Weights of a small GPT-style language model, trained from scratch on English Wikipedia: 5 heads of 64.
MLP neurons of a small language model. Each row is named by its layer, matrix (up: input weights) and neuron, and shows model dimensions 176-303. Each number is 128 + 32 x the weight over its row's rms, rounded and kept within 0 to 255. Numbers have three digits each.
After each neuron's rows, "fires on" lists the tokens most often at its 100 highest values on Wikipedia text that the model never trained on.

L3.up780:088120174108082071158148151168140069091137133218075186142133150098135116099218121127151221168089127110166122144096099137060150122153180144074081131103112117158136117122178173145137124071124128145214121119156131123153131166129118127146179083083130080163135112195135159103122093165177167154141135125152149119096091153193222115118150100131150133132140177122114146144136124092094148167105
fires on: " oper", " Gh", " do", " Saint", " serving"

L3.up739:183084101179178136123097077086148113083109149146123145102140078108102065088141118072140145137107111152091160168147138081126105178131071092186130133099138187198114153133113136094127165158088107173149129116188130163098120107122032118158145143138048140115115124132124101121061159125147139187129122164146126183092137184138191146111108109136086135206132143137159069137183172089118084132117
fires on: " which", " ", "Species", " organ", "be", " including"

L3.up937:093163134125177116159145078102172146206105176143112125111065086183136095115104124158128108144133113167197131095011141132130190118135138092102079150159098128142120126119100132049061104113166135163123079145145128185157153081132178108147155112145172162114093171106103120061088122112138100134080187138159162108157107099141137136138146137139144103159195118155144103048095146143129152118126
fires on: " and", ",", ";", ".,", " or", " &"

L6.up555:107123068085127101189083117085131153084120105182092141161128104179145135128172151130103133169124121152114073116155104082123103127183126113152085104155154177133058165101116054168133093171124096172084134128168130105108110143157123042181125074132164096121146124095081096125096121104128111148143172168107141178097165117112104141121085154165087149150079112155091122144160101071179171160120
fires on: " ", "ography"

L4.up47:149175149137174156215147192129147131136183105143100109104128156107142172165151129174129163162176110161155092141140071144147157072179089140113179075111111108130156079144124166114135158192185159138147170122080159159169143136143106166157197097160181122140103139114118122102170126154155126197137135162112136115098102178110130203136187107170077097130120089213112074135153114149187115145107
fires on: " /", " there", " Kr", "ere", " medalist"

L4.up97:102075100072135110144118159112110118047100173136101163066155107138117129122095151053144106124210125103127098106135124059153160150135111102115089169126133167151147158059147126117096131097073101097112126167106087173078119073067074195150102080119119042085087107097108146116134129139113061100079145084119147137159108144136113144094114105082093099110120123173093089114146182124151080141130
fires on: "uc", "erm", "art", "ast", " back", "-R"

L4.up1089:127044139100158081102087142087123112074140147066098160138119089092115144098042122126122100101171103103123098132120091058111150138097105129116104099139124138147135133068152101118052099132087107084078161158113102120071111079079096148174103079136125070082100140108121151122154132117078061070079143078137127100134108153112101157125118085116090104125107111126102114128154135139078076143141
fires on: "os", "-R", "art", " Ang", "erm"

L4.up424:132138179145091140042143168121167155104139107180122139156174148134109097114122126103127114144112112136089120132143165170162179129139101158063096135081129151111102151207108141118112123149200123111146104146167117099152155079117081157135135116080160101116076200142122102191110110065113129167063130149105104152126189169100096154094104092127107177139132155121119088117131182085073168158136
fires on: " of", " "

L6.up1164:108050069201156149141130112095172153096137163073116093213134135180135155103206146135138125163133108146104125088168099062129061114131106089112124134120134196099104071183039118142151125143161157139077078163114178149144121202084132095118126124135149177118138096131134184130106126126198088133153122118135109104070096156193119122125098089150142151083130173146124077102165110090119155076149
fires on: " ", " medalist", "2", "8", "3"

L6.up293:198155102113138062115117024129099208071101126126084151127146130086106097131116111110170101100142087146095121132097120111116180133139202133096195146107116090080103166099136103130085081093109158102073155114117124102144116163140180182114170118096117096142100153153112109111145128137108156101161165132092072101164139091111158139100152126090120127129090115127145120197118138093177105160140
fires on: " ", "an", "er", "ud", " of"

L6.up1255:105079091203110089084118120143170126089136109094105042087160160143148138095112177112151117102142104081122171139143117121136109130099107148117150145153085160137091103091107112073117105151071146112084088061152056151122142138166136169113042135098048122058152075126198085059096149107156082173135177152061066127049125104123113099113152124151117086157125070091064142069167097111121071082126
fires on: " born", "ion", "ron", " n"

L6.up201:104122106210119120079097101141180128116151104083110074116154169121130160106141169155125133131144149135124190154125145138146150154112170141131149169190112146127115153095125119138166135155146159128126113091139096138136118150129153174123125150148093158081168143145177135051127133163175138204171197138139132131082162154140086109133151160142126125149138104156102156113186106165139146137131
fires on: ".S", "ion", " born", " man"

L3.up142:136088130096127121116149088119135072168105097113127155101109083114092106101099121136160072142101114102156132103098125131125082187091121108089148079113062131109063127125088099107125097103123070140124121202137140129112108119107115157094068073105116135089061121091137115125140081133150080115127110097115082157113122079106076138100144107106102128082079109102139129094102132051150162123176
fires on: "asc", "Career", " Def", " inv", " prep"

L3.up212:060108159102175080123104132094143141149079111151122148145213112187117148133088113073147139070107108120098162165152157105088130130110139116147183080141112128101135107083161127139191091105133079160124129152170140147130093086107087156072074109122135102133116114144094107091055101136166116169097127136154080192122099097118114092121097129133085164111080071080105155092104136083121121094146
fires on: " —", " scored", "ce", "ak", " ann", " only"

L6.up1016:141114128137119119130168095163116116092131085129152151136136119030110116114127158119162119069167134132087133101160139158112130110164150159151129133076111112111153163167111165106126170064132144162087138150150154094155160142095164190148131072095143094124152131221162117135136139141083118083139146089161144153085156105156110131112082131152152095114123123120123094120117106071116108104125
fires on: " |", "st", "."

L3.up942:096081122091116111108104090102080104129097082100096108090134108134093108135078111106103091080101091118108120119136136093075108136128080095139162085099093087075092094100129084137104104086125071121036052134119115122118106074084111106068094081097120157095080137081105124105090071112122115092087100092133097117088105097092111104098082112149103127056108083107096102126088082087122115107087
fires on: "ce", " due", " cm", " inj", " desc", " scored"

L6.up653:121144123134116088073140082145148154163155133109142078136132137169101127109056157151125140152193115112148159132100092101136148135108130166122126198128150171126097108142109131049106103147183148081110157156169197105182162082149130142106175160113084136133120146137197115174162136116136165166102167117144159070118146135139099162110083158090155121118174087155101113153142150119147188101125
fires on: " ", "1", "ing", "ro", "ce"

L4.up1076:055073114104173119131127126103087171088147193089159161096106083138088128178122155106132110148122106113151118121166140113114138157102142138181151147123141152143121235075157128119105102106139102144145134160119119101076114060103115147121090081128152110085117157168134130105155141108102091052089159125116129112148193116138040107108145117060128117088137151123144131110128161121113156080142
fires on: " music", " Christ", " early", "ard", " left", " style"

L4.up1266:154089118173116088123099122106115101161092140062153142061141148085166157159095065146152082115100123114134110120127095122146074125095094132116091101141141125144135090080145095085120139133079191102071095064078108126115101140076136126090072171041062143090103089102170111101147064087130159111128090084106140120113157120143134108122131117163070120151064156099157127119059069131116120122117
fires on: " known", " New", "ats", ":"

L4.up583:143175116115160127072179103175098135124084124164092143114134080126121167113131133104124108143141142127133153080172223145169073135136160088103075151119143175115137126149108076143136087130136103137164216115099106128167175108181101123126158186191137138126107112126189092153120143131148050154153191161116097180069136079113192103125140148130152105169138063131154104106141132137186168110151
fires on: " dec", " Pr", " career", " time", " as"

L4.up178:149083142144228126108192147122141099083100138121133161114121120152175101174095115042172150111139112142070142088053172157129130132185111143149114154189148154128102099155131175100119068096151141126131106099123133108140134112191135102197088038125127118153109209090140116060138168159084083143146150099123108136157146106150156128067104119121103087140168081112103118150136120120126163145131
fires on: " and", "yr", "ography", "ork", "omen"

L6.up409:165114122147118121085130070144189171111071108156120122103144103129144136132143127128152204191190121112134153100057059105151089115174143093138136131142179087146123145124126109113102154136142107135164144170109084172100155099138091128179142108173102090153083118101119128083120072089086068114118189165133101135130113182186135156117140120133117049153109112150131076111126163080096134092127
fires on: ",", " (", "ly"

L4.up705:163141124154139109206119173104158128206116161097152135136175152146127156177141140166177128139107106132156168147147134154133102140117090147141155123153145088134155087127154084135157135148085218139142161121099153102189132146121171119154131163134121129108106161069181076111095120134138157138152133129082125132124185082078119173160133160179077125101118100077144150082082106121197125064144
fires on: " +", "ats", " met", "ays", " known", " /"

L3.up32:194098121125132163125176118142168085209135093127153181095125105083128075116147105169200144149139116137215134125134130133171120141127133116166133120108112175141066210154094113082144141096142115160156123226158158110136101146145175144153118117105158151091088170116119120114107131114161077092165143099142129126187137107099092152128143156102141126094103190142170119130137129083145130159154
fires on: "ish", " ap", "is", " like", " ag"

L6.up628:112084134137170131088158114102126139180202120153141161093137145152111135139184130105123161202119184075089142192120152108155138073117148107166111166129136122121102108198106171132116176149134079093148149130198086041174155184127168077116153099122105143125100199123167106122116111125060151121116117149119125160119169141131088150132158127087136118167122130135125163173107122109129145097119
fires on: " is", " it", " was", "ile", " ", " known"

L4.up454:169115116095131123102130166153178148058079103080136086066121121149118165142085175097150123105134132052138174098128118106161105152147108178095119074123148073135167118146127120138114120154168139167110079140136146165127093162076144111117133141105088137121139100127152125134126119086096147145108203088145075175124119177129152104132166107131085130160137138137159120161081092078120123111121
fires on: " which", "ly", " then"

L6.up129:090114140112145096176139120118118167163175196065114088112064149087150127183144159139146142169147111152138133063121148194086169140106106108123130068139112163109161120107086131066124123066168180166157132117094094132063119091154110138122173121113163130139112163100078124069120103144176094173090114142172159111098174145133143082159089105171160177076105097107104115159135121184124164137087
fires on: "-", "5", ",", "–", "-h"

L3.up1240:132081174115148150139133150114100145158098161133134143130149120191129193169100159136114114139147094102128126151163155071076152178222103120141205121137109081131091095102199077178139145183122082162070099162159101152165138085101112128113115059161138134147140176102135125153127106109127143150068119134164144143101170150120143108139113188198129108114152135115113090126127144114142154163082
fires on: " station", "ower", "asc", " ann", " temper"

L4.up95:118087145134167054110097155140126114166130145167103145127155138071142196120181107113147122155148083099120192133154158153134083143165150113112167112087101169143174141149076146120161186115130114130156172140132126080114153127160147115117124159099122149171158197173129115105182121160101103146140166099113187052193129201159153156157101105164143162163117127130068123054169132141104119142113
fires on: ".", " Prince", " See", ":"

L6.up510:126168057132095135130094082157173147098119116093141116131160165159156157134177128109154181103124123126056164127088185160126076128189148131114141133130091132152148123201157197124102159135180138119111152100143213112134176107169113120190117152139143122167082112118128144114151060091156108086145167055126112161128109167161145201105145114135094121073096066131166080135130149110100123119128
fires on: "C", "ess", " c", "ac", "oan", "ly"

L3.up228:148124191173145134137175129172122083116142136173104163163136127129163124124155083120194178118132151134160122170130106085074156126139169165062066153087106089162125190138190164158103156125159104137150150147191090165162121164207118111170144111145160111161188137154106182158143118130156158197150161151125155115124164116159198139121159145145172153118142152106171145149141131103116103129145
fires on: " called", " do", " str", " Gh"

L3.up220:129130124146129102125122147121137052154121070160091161139079110078144105113128086133179152158080148104152125085056078105092135112057144143075063097111107165097103150177098102074102123094086090127167108164142149114145102152103122133125134120048102088095095117141130135103092053117157112137160164116131125134117088104141152099102114154112085100087097165068104154129086115080084129091131
fires on: " that", "ish", " str", " Gh", " collabor"

L6.up364:159145080094100168149085110084101128116160139118152119129170163148054112104101130119107142139070155072179127151169086121150172141139091144120168185131077087194118104113144124154128175143088146181154117132084104164148112072105109143112122124116162119102124168099176114129190093091154136110107141143181090137133167124098096161135113094154120101119097115111132145103164115151193104122131
fires on: ",", " and", ".", " m"

L3.up770:193156156149146176132198122183160126172190142137155157142092086114156082145132105147196137166140170155143122115112100128148151159167112151100123183098149119158093187168120101124117157138164102136132102181161131158114139144132127140148152113158154140126114233131113169122128087090153086101182151115138146108175151135131142151107165143086153132123110200136198114180127137143132122171121
fires on: " like", "e", " cop", " Ur", " view", " ap"

L6.up679:140161093107089142092166128113149108159092065056130129143119076165148106162118139167164121114110111208111092119066140162142210110109192132096145162069144143093155111109170158100096114178068209146095103145158211123139180161102195102117133096109047105100091146159117180040091072160127184148064149174138106154093152057125187090108143121175124121146115118089136111144140160144116180166141
fires on: " ", " writ", " et"

L4.up83:164121112140133143127150145155150117141148153119114146171162155121227139141170147155166103188183127145148157146146119113147166139116153149142092185157161213131178166127199105125104159177132135104121164206159163116153178134171139108120122172134140112122173145153115187088139101148149099096167155114183171125189123151168160147145147156112174115118155143138085174104133163166107120192140
fires on: " United", " end", " contin", " first", " act"

L6.up172:174082157166088094115173109128182156065093102113100105093170149118073140184166120154157144106126083143108112096140121103142152125139069112191101162126138180124130079148143144097070121175155119122166121103061138086176089115127146143133142173126119105130148140175136165159149096080135132105116155140126130139054142128071163234141169134131098173145110113163105088147142114149131192143134
fires on: " to", " ", " States", "nam", " California", " on"

L6.up703:105174157022107109128131139127100154153136110178136073093126169065074156157091181147150169111098155067129203161111147144162159095161144101123181128073084107103144142163146170167118120125118135099150169150113148144133111160096126188120152082112216062165145198192141093124105111118076120133121192108155161126080170133158171108104115064133127080113125147198095158099050184144187099128134
fires on: ",", " /", " or"